python train.py --num_attention_heads=6 --num_key_value_heads=6 --intermediate_size=1024 --norm_place="pre" --tie_word_embeddings=true --init_std_qkv=0.0255 --init_std_up=0.0255 --init_std_down=0.0 --lr_mult_o=3.0 --lr_head=0.0113 --max_grad_norm=1.0 --batch_tokens=131072 --max_steps=3995
MLP neurons of a small language model. Each row is named by its layer, matrix (up: input weights; down: output weights) and neuron, and shows model dimensions 96-191. Each number is 128 + 24 x the weight over its row's rms, rounded and kept within 0 to 255. Numbers have three digits each.
After each neuron's rows, "fires after" lists the tokens most often just before its 100 highest values on Wikipedia text that the model never trained on. A number after a token or word is its count.

L5.up316:096099089155112145120122160145157157149148179108126136139162115158137123114141175143042127136113138140126100126076136126138144077069132149133107134118121111096140156141094125142162131175122108148181178146127106136145123149141208161177137102139131093173119107129137102133132099136115171101
L5.down316:162119096127129135098145143134142130090132147134142082095113126118139120093128095127134098130124139089119136133151097117177093183138128133115136116124169113081123139109172137136104138126192137091160144096102132101166137096113111129118082112150108132138114132141120133102107119155126114122
fires after: "s" 42, "c" 11, " " 6

L3.up883:121142161092142132132116117142133095149125120102092127133096138128132116130079115124183127143110089148113099154093099131104116106111094122156136154134130138116141133128161134127148153145134114151106078122174122132122145153138126125146193148149131162168165114141108134120142165167134106105
L3.down883:127082080159115113137116162118155150098089151161118115063126182160159148097119138116123171092144120146118129085133151116143160140143128134146117132159155143137146118128101137126128126136138126118104106126112101130176141074120133112183146122110114119092199100098140173134100077119154118120
fires after: " comp" 21, "o" 12, "ci" 10, "e" 6, " Fa" 5, "ment" 4

L3.up466:096136082111103115142190149133124172128158108143131128106114119145094101152088103152159123081095148135132125132111192125121159118141172096165142136139114137090136123136133119141130126097148090154130113135115131152147138108161131112131128141158137136143146129089156128136107097108150095138
L3.down466:129138108094159104132153136087137114111170117159137123122161089130131181090108162146117097154140099124139158108114075151128094102129145156106118124151110094141122121134117121117105142118108107128117130116144151101148127129144158157139145112095128136073131144150144155125148164120131118120
fires after: "." 47, "-" 23, "==" 14

L3.up961:136140123116153098093166142096108152147144118112108098142136127142114118088089106132126160102125106153150116126109096151136083117132073103095192177112119084155143068132141107118189123141135115106136112171090110115113128070162102143121111173117134174140092115130099121153136111119111156112
L3.down961:154164116137104150129165108212054097166079135119124134146107130105148125157171124137101146119100110142088121122171089150100142120117189148118135132107167123136157131120117095173106122091151134149120096104130163165135139141092125148112146150133175132108145129102135127107105129122123108146
fires after: " F" 11, " f" 9, "ut" 9, "re" 8, "te" 8, "ter" 5

L3.up962:129133114148100099105123136170085146143133118130121154147115116159180101171129156046103091131130117101141142126120118152130133128114098152090121143161119122121150127107112100145101109069112130121107107155094105092143147141113145137098116132098138146122117103130144103114121105151108126122
L3.down962:158178171137125149151126104123132131139094174114131092136092180134087135171089140142145177108092126094094093137134146165160151097145138158117165127127159160133150119106090115119102120127158149124171082107152174145101148132096125115142105116144152100128094126096132133112147159092164140068
fires after: "it" 22, "n" 13, " of" 8, " in" 6, "d" 6, "ed" 4

L5.up105:129157146133128175121100152098110114139157136143079140137121125101126119151121156144096115136140134137133114084128134144129117106088143122147119118148124113122166131180108162145084113117105134099129146113156136090090097132130110136108132215172143127108109139090141152097107129089127150099
L5.down105:105149113103112119098099117156110113099098129115140142132140137087115136136098135166125155106102138126118169113145127140107132147127147117121134126085108122154149136111147124140104132130124134107109147080134164121146118138121149105136114086120092093099147132098165149112149121134080092158
fires after: " " 41, " f" 8, " F" 7, "F" 6

L5.up347:106115140159130096178164117158109120091136166117147155137157101164157170111110168186106139123101123156102118130129139132144109126129102155124113130115080116151176143158139104094109129137124072116157114176086137098114100110103154168139166154162093112198128127157148100131132108150124122124
L5.down347:122140137128108167136153127134130117085159112144119157113180133135144137108151098114123151108131107148165107131134143155108090140117105126115097111093139168151129143122093151092143149122179127143141153105117139115121135132148144156128123106114133111130161111157147144150139142163088084159
fires after: " in" 27, " C" 9, " c" 8, " 1" 6, " " 5

L3.up913:159160130120186140117111127141136128127136142105123152112160131190126126143118106114167085130071146136159108179130153170109180118128105111120155107145079126151145146131116146089094117125112113140105146089097110153141108129163160125157113121111106112103144089076130113135118101123202127114
L3.down913:096141154114124114140047104120111091165091121132080084132119126087140144116123161126114147111142135134152165114104121101137103098101123086148133078128128135178097151128114107170157098118132125155116082190098135131121130149119107104083174114141173138138157117159180121150126126107130127117
fires after: " f" 27, " h" 12, " " 9, " sp" 8, " at" 5

L3.up128:106171147120113078122139196139117162114146112118140116113112111139081136115105134107139095157105135136142149135147112104147153126126080127110136145113129118153134098159169076100128085132150132081153144139125108147119115100163183122140098157141123101130150106111129077127134092123131104145
L3.down128:133142178168156146115139101137136114094105167083162158144134131151164103116104136130127082128112109113130103099135167140101134157156124107122113136166109130079122127118130165123117143110138094126088089091141127108126139159058126148117128156136106145130143129160110148133154059122141140108
fires after: " se" 17, "_{" 14, "." 11, " no" 9, " +" 4, " For" 4

L3.up98:116107130147094105105161123088151124122164155132081126205108131104174135157118109106154122138140098136148100113121137137130136103118114099126066131090079126150117124160184092164123147130130094126120103109172152154133136123106132135111112155134118119118132165154149156132159123139137134120
L3.down98:152097160122069104167130139124138121187134093142117123048153155120103148140137110111131130156164102142145115110129141110085125132138128190135154134129137188142172132095090141094149103111107124151109138150114121136078130150145146088165152091142130109093134143135106101092151084120109114129
fires after: " a" 16, "c" 12, " A" 8, "or" 8, "er" 7

L3.up1022:171143108120108147171149134126127106129159139134109133124074123096111111117135088160144115166157156117117139166167157148124092114115100160146136125152139116128128109131163126126171159165126095116141118086155128121134105106126126147140200142164094149120129133113104124165160119159139101087
L3.down1022:104100152111112171124152093154114124135117130127084128098153138129137133129150151128125131136075145122153119135144127125179186146157122104170155090138143098128150132111110153156083129117124122129124157138156083106084165097132111114092129158133117114104131134089159129133127116134123090138
fires after: "A" 15, "C" 9, "P" 7, "L" 7, "D" 7, "G" 6

L3.up565:101137118121136137114128115106098160126129163163124135112141144129155117139113103135095139164159122153092132119097133154133130161141122147121145153149128162100148099080164121094145120126104096110110148103108122144157130088139102132166124155102127152119126114115114114112130107172197133100
L3.down565:137118161112110160115137098119137121142109133135136086114152106142101147176093117139104113121108081119106119172105123140150099124116108179158125096130108157167140138106104141129133127078140126121139132136162130093143130093134142136069116131117206077095141111146120136185149136098143155114
fires after: "s" 35, "o" 15, " we" 5, "co" 4, " W" 4

L3.up685:134126106148116159132109091134061119117100154122102123120109112117078103091151137136107103160139103130098129110145118121109168095148104134129086149123150152156134125126123146157171111085101101124124166136148144131142166144097136130109119125117094117129164110158094119151080079144135116125
L3.down685:127130158116165148111123112107126069140112174127124086131144114115101114149134152129114149134138087114174117152101130106176104145128099116074137101113150149103169106145125138144112102150159108152138139125193142132119089157131145099121154128146158166125087150134127120105167137122114157082
fires after: "-" 25, " Al" 10, "al" 7, "x" 5, "io" 4

L3.up1:107085122145115168097115125138124135164135106140135124127074107106117116117078103147164115137100141119133163088098139100157159116113075125177154100159135115133141116135099097117162128108196162155119157107114113133128122172141112128112145142124143116159160120136101106104164131164124138130
L3.down1:119153134148152115201115147133108138113107143141123099136177109106163132168168148141115121108128113168127163116118149146113100130135140117119085149116148141124149132092124101088125105136133094117137124160155092136127144102114106147148103123107108148109155136109166096129115117112100131136
fires after: "ci" 21, " Go" 21, "ation" 14, "ri" 5, "ion" 5, "ment" 4

L5.up951:091085093173134065145151113123099078171121102159171083102165097161143103116114135136138130156079064075126117112121139136122099109131133132152117173120125172145167119146123120086181097130122127126102129114115118155117128062126140147103101158119116127153125160132113145129151121136121170123
L5.down951:110153120126041129101133131111123167152104140146125136156126167126104135171158134156128147084114108144132161133103160148142121111106150146135097095138145112113126139077113111124099122147141106080111140121096158145116134162125113133119186094084152135141128148115108101137140101132135134132
fires after: "." 35, "," 20, " of" 5, "d" 4

L3.up326:127140112129122172168185075119118139139102111117152143133121146141157063131169089138098137136135093128136107091126139150120087078125120136152136082127128105105130143093114111124160150116117120089098136155129135155152139133104145160097142100116141149148137068139144112147152124118130115087
L3.down326:136105110117094104136133121162185122175142129112144141109119110118131149132102096143132154155111120041100094091113123120159101182105129129136140137157133116147155109140101163128103155093140137163175115176138134103085127165132119146167119154146167115118110151164137139143140155135154126097
fires after: "s" 55

L5.up748:132136150083137147143134111148112118157088102156126140133142114135159098150107129125171144128126169083128126160118150119132145151074092167084127148129142139103131150137168155126139141140103087139128131120135116131115122138104133096106102140152159153088124156089134111126151111111087098154
L5.down748:119142105149111135140129110142105147132102154131137141145125113124096175157158135140076113125143159125114131137125159134139120110170172142143115132092125119147105142130102123158107124134107138133097091137120131184139102156103174135135106170155126125105136089126087120183104116128147127131
fires after: " B" 21, " E" 8, " N" 7, " at" 7, " At" 6, "b" 5

L3.up443:149111141140103147149145151082115175092107182115121146165146145128126154063073146122134151161139144115090120109104085145137129126099099115140098161159160113131133107115143141131114125158160108155134115117119125138110142118101154130117112149119097131198141133125147121122108150141114139098
L3.down443:117094102148140118128144131124150149148077130128134108153118117140120116106152174137118109167177125131152126159111098139129082131196122127124141148088115153145097160129126117155146144102136148085140123109112109131133104085113143165104083137097153167113124095096147112120125066156131149122
fires after: " " 23, " de" 21, "s" 15, " was" 6, "ta" 5, " De" 4

L5.up43:166143084110120124156114092124088093126145146134126168127133153104130139110113093157181151126132130086099102126135139112165156114160136123124136148165070124166125117082116130145145111135086147103091168118080157092106120106110113100105135083108131117109119115092116138134104129150113107112
L5.down43:176081138106088130141094104097145147104114161148154176125126138171126141184132151124122141122113136113141158154099095162058131142131131141097135142143143144159141150131115149123133095121131086176115108079155107082120170141134139129123130145129130125115130140111115146134126163129142118118
fires after: "or" 29, "ma" 5, "tor" 5, " Ma" 4, "ur" 4, " Gra" 4

L3.up263:135135149148129122108131167150136156072146152112083136153155171119139106113124106126090144107117110148112121099091143134103124122148103113151086128110142145101112106100134140161103136087135111113089126156129092088093119112085115099137140120145138111149101143132108140111128132063159147082
L3.down263:084128143121147129139123123149088093132110150160133120179156119112138106104135110091108100141157099135109146147167109166119091107152123130140160137108103113110114152151067118153119146128074127137128133171112129135162080098152125139183162174172145165140112096123118125155163146119172107092
fires after: " in" 16, " found" 10, " de" 9, " to" 8, "te" 7, " " 6

L3.up801:143127153145145114095117135119139143185139102117120163109170152140130111092132096143145159164097120149126133120125086153092110116109082124139092130079120152093119117131119161092119116126120160142089116150115104131133091127110153084107159119136118104092136136115145158126131117120164109148
L3.down801:142115108119121124171162113130095149116131163154122137128140139067093115090142119142123139144136132126120105110136129176109171165165109167136092076155150087129124104097132118114111107127138122170135139131137123109173164132135114147130094158158110157145111138130109136143112129141093104114
fires after: " of" 20, " for" 13, " with" 12, " creat" 8, "or" 6, "low" 6

L3.up452:149125127119083121150107126117165127126135130126105158139126109129145095137128114096110131103153100115105147138117078102125143108117130108116154117107144091123141106094140130123114185154127160129115171152115132103086135127093150138093141127157190134115086155142143168153122114109143099137
L3.down452:133106105133180142131097129142108128172073103125082131136125142154131109109129192131044113112116138130140125105074133166138131163089086111106118163158091137143114138172128115106113108141112151137089116187093121146183133141135113141098189123136138151117123113105153072123117105105156120115
fires after: "o" 14, "ro" 13, "il" 10, " mo" 9, "lo" 6, " Lo" 4

L5.up17:076110130168157126170107161104108108128122179112156094154110109131149152145159141140107084050134178152119078111141172123133130104128134167126083137125133074117143139124114134106136101122144160122122155166152144163071140077115120132162105124173142125122148121148091083096110087144135100109
L5.down17:130117116137139140127143078143110101127119101121081125145105148116130098114130111131129153144079074102148107108168150155166101198129170134105081122151120121093144128154140106097107163137120135129118133104132103136178130174118125090106173137166122133126091137091145176140140179135123101086
fires after: " |" 18, "," 17, "-" 11, "." 10, ":" 6, " of" 5

L5.up496:129141142133123133103116155092104157100133194106106108161122129109112129144124147143145097138158127139148116100157154180152133126137118111150153121141122134144176132120102092157092109149128113138135186117139063126094134100158123129149137108136168105165096135142146125133119085091126105163
L5.down496:136149124163116117140113127156146132082107133134139191124153151120152147108077129122112125169120135125091151090108148145158182100117126146115133106158158111153126115110136092151102126109132122099119160126122116122169125149114134141110149127118093145126134102169103107153127115146110097078
fires after: "est" 13, "ar" 11, "st" 10, " st" 8, "c" 6, "ur" 4

L3.up771:134148105179148112119103111125111135095097166117076135102105141145117111141102117100141120159160159137134125102112089150094166118146132111127144085062128123137080128152111130155130107156122141087107106136122111113151140152131138172121137147096115137089122163085096091107138125124130103144
L3.down771:096143108104124107183112104081119112126158092095107099126125123109138122161110155138128154118119098095106137136154101126155107167112140100169106128085110131125153168130099091124130107127124122156144160143121094124140097131158105126140110105136108135179135112103111161154130187124180135156
fires after: " f" 21, "re" 19, "f" 15, " re" 14, " pre" 7, "Re" 4

L3.up853:105147134087168163149087125136062134092107133141103107111105103100151112142094128111136139136162149135114087112149118135129135137136137124126127164149167170104143161068125150128134111145144129100137100149129148158085114135125146155140142135113124143128168109113122091147157183112148175165
L3.down853:144134131107095127117082107093166125094133138128129122115142126112101080141159105153112125077126132150098174165114145104120135140102080133142130093112147088138116164121120122112138136133130135140141151128133129145106073122164177127178152093200135158118133128131173184116149080147102129107
fires after: "s" 31, "y" 13, "ne" 7, "co" 5, "en" 4, " not" 4

L5.up983:093143158154168101136125109150145081084140155106115140140101123105154146114063143131104108174172115121171162133099123161137088130104120114111164103130133123106141119116124128085066142100160132141125105145120109116147084161130118106124133143137117129158107082115149155123113110115144130124
L5.down983:141133096134080146141139111096168114084119151154104191142125091150096148146160111114149152165148134115118102133133099132131112133127148120122126136100131139127108105148138136115190129142144093131044101120164151147122139098168102117135136167136141154102136137153152114128115145121104152134
fires after: "um" 11, "n" 11, " Li" 10, "min" 9, "in" 8, "ul" 8

L3.up491:129099118113149094163140168137114154141115120153107159100128147134137122134111136128179090155142139054113122154108112169128163152100134120118137116107118134137108100127148124132136181105125126124168135105138119145077153122152156146105119128149091137142122071125142130121087115126118138100
L3.down491:120122160121159157080104087141148172121146124126145129169101112123099115120123167142119101107110149169107181114141146133159122126144145145148152126104101136064117165089133100141118110159112122132140132141124160123134146116095133098129130158151105126136134151095082142138141128114141129151
fires after: "." 87

L5.up424:130143148130127097135134152125126125118144140153095078154133130143151150130132133107141134144140147114145115085140130120157130129145101125108178121116136185130136128135104137126126064160159109153123102111118087105094162174180155106126121096123188112133116127127135119100142133149160154087
L5.down424:158146099114096114127096101148110141130127120126092136120137158126122096121132135118154171136140158135124113119141131137123122139154163114122121131153116152112105128094137126161166163154164141138139087121145181084095160137100155146108178137100171116116136154124187133160142148150110107139
fires after: "s" 37, "min" 6, " Ar" 5, " in" 4, "in" 4, "st" 4

L3.up704:127114156132176111115139132128097078089115167135158154152095109169140095102128108128138120119131128127127166112103142116109120122112150129127135122119111141118115100161095131131170107084123056127117137150124130097134116146134111112126146164137091166104161157144165105090146120105114113127
L3.down704:090120095156164148141146140117119136087149123130158117114162108112150111182122117142138155136123146135114120161123132132112138137147110092146107162112150132086147216124149102123129103165144131136146119139148092093101115135130115101115141174161138140144108140130135130122123110111094155112
fires after: " st" 23, "or" 16, " St" 12, "al" 7, " un" 5

L3.up728:109148060138126105144109139108158129109101115143130149126141098140127119132124142147161138073148145100136139120095137148107134135135181115136092138097110143078093141145124172136160135119141128116112126120102116103159133140133139076115140113131101128125116100152131123116106097089167121154
L3.down728:080100108098102177119164086134140128151131156120157126135135132143100156133118152151131114140137070138118114150135149169144090147135110119155104117139112126005110128149141125109147095125105150162133172155117176135113169083120109111145147084093156101103142119171108119137147151146128164149
fires after: " the" 36, "," 10, "-" 8, "The" 7, " The" 6

L3.up903:164117130124092126122078139145125111124153156165130154179136112129093179112078117086116104122134146104112105135133128109096118102099127091162111095146128097120122111101140093149101157108118148131156082113168122139180121101152130132154121135121134143101138150128168121107094136138168108103
L3.down903:121114153120167151159152153115116082128157116129124091117125118150120122155181131138179125129120121143120149152143165138113145107106120123106192150169115119168123140089111110127162081100123084100119149128129108121153126153120099141145076123131075122140134140110074133108144121110121149115
fires after: "ch" 12, " se" 9, "ver" 9, " Po" 8, " Ra" 7, " sp" 6

L5.up213:126119126153096122149122156128132128132162136161067132074073094123121119160059101162112121101107133120114141134113099125119160122143109166126142131125136063124146123147164125101138163122120122133148124110120143125126187109147125134135138150144111144131116127101116110124075148122148093081
L5.down213:155176095132143148082122118089118094150156163135177137127101139142155189088146124136108151133111120103158111104136122128143107106161130107122121115123170132133143145098090147096152087168136137117101095095119080110176170131081103134137113101098090120129173135149103113144134168112149114106
fires after: "ar" 15, "d" 9, "en" 8, " po" 8, "o" 6, " F" 6

L3.up952:135115139118150158118120140159116115138112144093109142131141127137109164109162092126154156093121078115124069115108120157096109123116150116089139173112130128160126156106163103130122113109113150191107107155138088129095121100108123151131108113125141101159117148158109112156108119109142122145
L3.down952:126139105138107109094092118108089144113140161098100128086144110173113114101105158112155151151136141109160100134104119098095099108072140159107109175192103147144104089139122164124123127095109139103127147116094168116160157137158116135111122096099137148127133137140107109137134129148119123150
fires after: " In" 21, " in" 15, "In" 13, " Location" 6, " co" 4, " March" 4

L5.up1:168152162148129156103104121149117128150133158162135149056170129130147122140132135162106117119129077150120135142077152145134114131132121134108151094151130137130145086116110089093101174126111156144123116116076116128162127131152148135112148123157162098136122120126136123137143115120136129132
L5.down1:160093150140105151099123138140105133140099107133121086125105124113077133139124130157102113144133132181120141166156125160143129158141136123139139189099092132149092146125120131163175194097107129135100111127137145152164082119117134123141115115124113123149158133143107110121122104121075131133
fires after: "e" 21, " Me" 12, " E" 9, "E" 9, " me" 8, "te" 5

L3.up246:165155113103154116114111148118144156099126070141098147102132111140166125125115112115162112160146066129111107132111141118153115139132141125123152184110136081127157114124122097085155165093090125128163121155099112110143170129123110111120101126122153118154168139096165160115090166127120103103
L3.down246:104093141139150171132097127136092153167150138128163164130105145121129145160090169111152149102139113124129147081117116106118143096117120140110159117117151132124151136144167109093105074133093138169105119149104117141159163118128123083150114109116127081148112148156130131113102126116103134099
fires after: "." 17, " the" 12, " in" 10, "ut" 8, " announced" 5

L3.up736:135133129123128096120065138117109122132157111137143128160036095140134168133115145129169130110128147179147151140126114115091125143140105095164131113172131137113111098140144098134129149112090108086159114148078148124175125116147109141092155131139125102141136085178164105139138112131134170086
L3.down736:117125125091159145136140153154128093093159104118170132132156133141149150085125151084120139174156134136106116121102105123122145153102159121141096097117106121120176152142162119084114148120115104141125133135135180124084087075101122145090127107115085132147121120135161112148084155153194135143
fires after: " " 31, "-" 10, " |" 8, "==" 6, " g" 6, "." 5

L5.up302:128112114113125157126125144176138110121097171136154123128170172126106112116141141099136153115094155129107141104136158134129138131137110139094111140140132172110145120101132142106136112132156129138089095154175130145119165087124150128143191153132149095159129144110101152108135112142144095099
L5.down302:147146101113155116084126144098151126150141101134126149156127116136118181171137147093143090085138162118096170171149121140169135096128175124105108146143149107158134092097110167131076125123104144079134147089121144153124126113105128147127116127134148192146140091137096114134159110094123139151
fires after: "p" 25, "el" 6, "cu" 5, "c" 5, "pr" 5, "x" 5

L5.up558:119161136124149077136192125146140106106093113132128059107146130120108124125149148125123132128103125140118113099130111127106217130135116109109159122100085132138081110062115178108112181130166081130119146148122114067110147114120169112150179175148119133101117118143143139128137144156144149092
L5.down558:144128161120129097122142177143144150137076129155165122139169116084140150132115111150109149141132148074134120134117116125086098101145144129143163152098193139135123138152145123163142097127131098135150135154147115146113120146105127098096105133116096108100117123128132125112138103133105100114
fires after: " C" 24, "c" 15, " c" 15

L3.up632:090140109141120135100103151138181131117147133133092123088151125155176155161151133163133097146144126123143095105146135137101108147114120129131125121146090129159100166097167111121130094150106122116141128120127134151158131102123209143100147142160102141112105130092096105184154128124138122087
L3.down632:151133132088108172112117105147132128114124171164111095131124116123118100131137140085100094082114125138144132126140118144146133106117146100103142162120092120114121123134121108141118074131125170136137149133095098131147124166140134116146124076117141143113139145158111110096151119152127169111
fires after: " " 17, " h" 14, " bi" 12, " g" 10, " M" 10, "M" 9

L5.up879:141123133117172163092133105114137093126177113096084114147090109155106153134096162115146128116205106127153135137101106141116189143152104116130138109104127129133121132081129106167146098159124146167128150130149100094147146125124116118134118114157156137142131156145140143163128133179161103088
L5.down879:164113093124128123151172116163158111147109122136162148143130163128181111089121092119092107108103104111155145104143152118144087094147092105140156138184186116136198137099152168143097146150071102121079115170100108157116154136125120121136110111133102131074129107150127133091129121143146158138
fires after: "ad" 24, "e" 9, " as" 9, " Ad" 8, " de" 7, " a" 6

L5.up995:121139134154099152118117142098146134146139194145115143132138096105110112100126163168110142134148134176068152169121162167098129148131158127142126111108125138142127142105102147178111126112137115128097145137131147184087120147150103105121124108143186149155116142133160129133133111124129091120
L5.down995:118117145131128142155130113126138146115122152093146136124116118153156100177142110128090174151127138170156137111138129202112096068127105121145094109140125145169120174134125151157183110118125162155105151122120135123110102081114118143116122098137107144132119142149114100155118131163096091063
fires after: "s" 41, "st" 16, "ation" 5

L3.up893:140160156097116116151119110167113150130174154130131163167147142167167101112160191158127181146126136125151143130130185155151127094101177130154139151114152086145151117119115098070137116123082173122141131134118128145129117145118201087104153105159132112104155093117152156105101133150135109103
L3.down893:132103164119118152122098109121113123144127124091146130149120136117159084098122143095115100121177136153096134112120106151116156147066142128152069101159094112142157133179124111137125155101153147124109115124120163156167125062181109105123127170143143125150126141127120134118154140122125193099
fires after: " c" 23, " " 22, "k" 10, " sp" 6

L5.up197:131092100137119142170209140161174124158152110123146101152116138098117156138100147103119160116117112127118175097137102101143106148095163113114127096107126144106128125140147138134148168052132171112111115088113084119146127168115147095137118095098147098086133143137130080123093151129154140100
L5.down197:115110138135117073130127135103121102096129181102145158115128120113155153130120124125124134127136142110127122111097144124156136122125116117127147200133126164169139135079127114087070087128129129116159175110131139106104081103141118137110150129122141129096132143124144127158123125164116141128
fires after: "ab" 18, "ub" 8, "mit" 8, "it" 7, "ib" 6, "at" 5

L3.up434:121140111132114136092090177120108140146157137116121137138099113101146134139124116161121157122104108121125147097102152137105144115157122092157127140136112134119108139084167100109164138140187155117103120181126116137095146114144144126125151115101141098152161130108128106131097150139112144117
L3.down434:107112125150083132102132104143130143114141113169114203107106089139093165138125103115127129133131125156117120079098126115127126137114091140139129119120091128163149103115175087113104128119096090161137111131124122169166122107149116133114157164132136171147134151125170139122124079094129109107
fires after: "s" 37, " se" 8, " con" 6, "il" 5, " g" 5

L5.up907:151139138152142136160111105118127156153132152176067144161100106097128140103116090120107131083150119083116072125124161187120120152144124163122115123112130123112175096095129137081154131106141090128119105126074135143091121134167164098121119079136129114103125119147155119146141153082115122128
L5.down907:114113107130133117127153127139158146103142105126124145125133124168128126121129114124124103109137150114103144118136072071173161154125132149099132122172130103147094125113133124071159131140098121120141123112136096102140151116117119176113136158138154115145127177123154112117114144139152139149
fires after: "ur" 20, "Career" 10, "or" 9, "par" 6, "il" 6

L3.up423:075126131126134108168152103158126060166134111075143110161122158142091168165151145143123113076088110131132105105180159102154154153114119109135125123129129086169103107100104105116113125141098105100130152198137079126119150169157146130122161116115137145139165115106125117147089098141158123154
L3.down423:150140122125145100119132161131132148163122119122104113078180112081150146137138153095160137139122143132132113145095097133127115136127136152141096117109147138157109162122159134135137107128104143149140084100132157108132073135130166124117128174154141086105099152090105146123134125105134138092
fires after: " tr" 16, "press" 15, " collect" 14, "mp" 9, "vi" 5, "s" 4

L3.up849:149173082101146130134095160133082126123148131111137122113133110101111081122118125157098079083113118142108132138146099149127103151159146193081113154145129124094198134155100158138087093135161094107075139163097131137085114118108089103062125096112165145141103145120134121155115123116128102147
L3.down849:139098178136149080138143129142131116155120141136103138125133133112127091113103081087122188151090136138149126152113073134117164116107107143114132128090118116133157132121148072109172138109117156149191123131119096132120120149162178136134140143104121089113148111152095144080162096162107142110
fires after: "s" 24, "n" 10, "on" 6, "ur" 6, " Green" 4

L5.up972:066165158096122151160110135123125094164153122152099128144128137078112113134080120091140121075116137178139160113120199094066136151108119120144152101146139102125137162135135115136122113126164154111108136143140089115173144130121108113154143099116126125152171161152081158129080154136131155125
L5.down972:115146112126120104107124105102136140136127094143087085151137128104132186121145144133117143109153122129132112177106152099130115171141104115120155099127142149170152069079124098136137132103120121150129128127101118133151128154132104071138134101153136156139173143095115112144125153150134088143
fires after: " C" 18, "er" 9, " F" 8, " E" 8, "ry" 7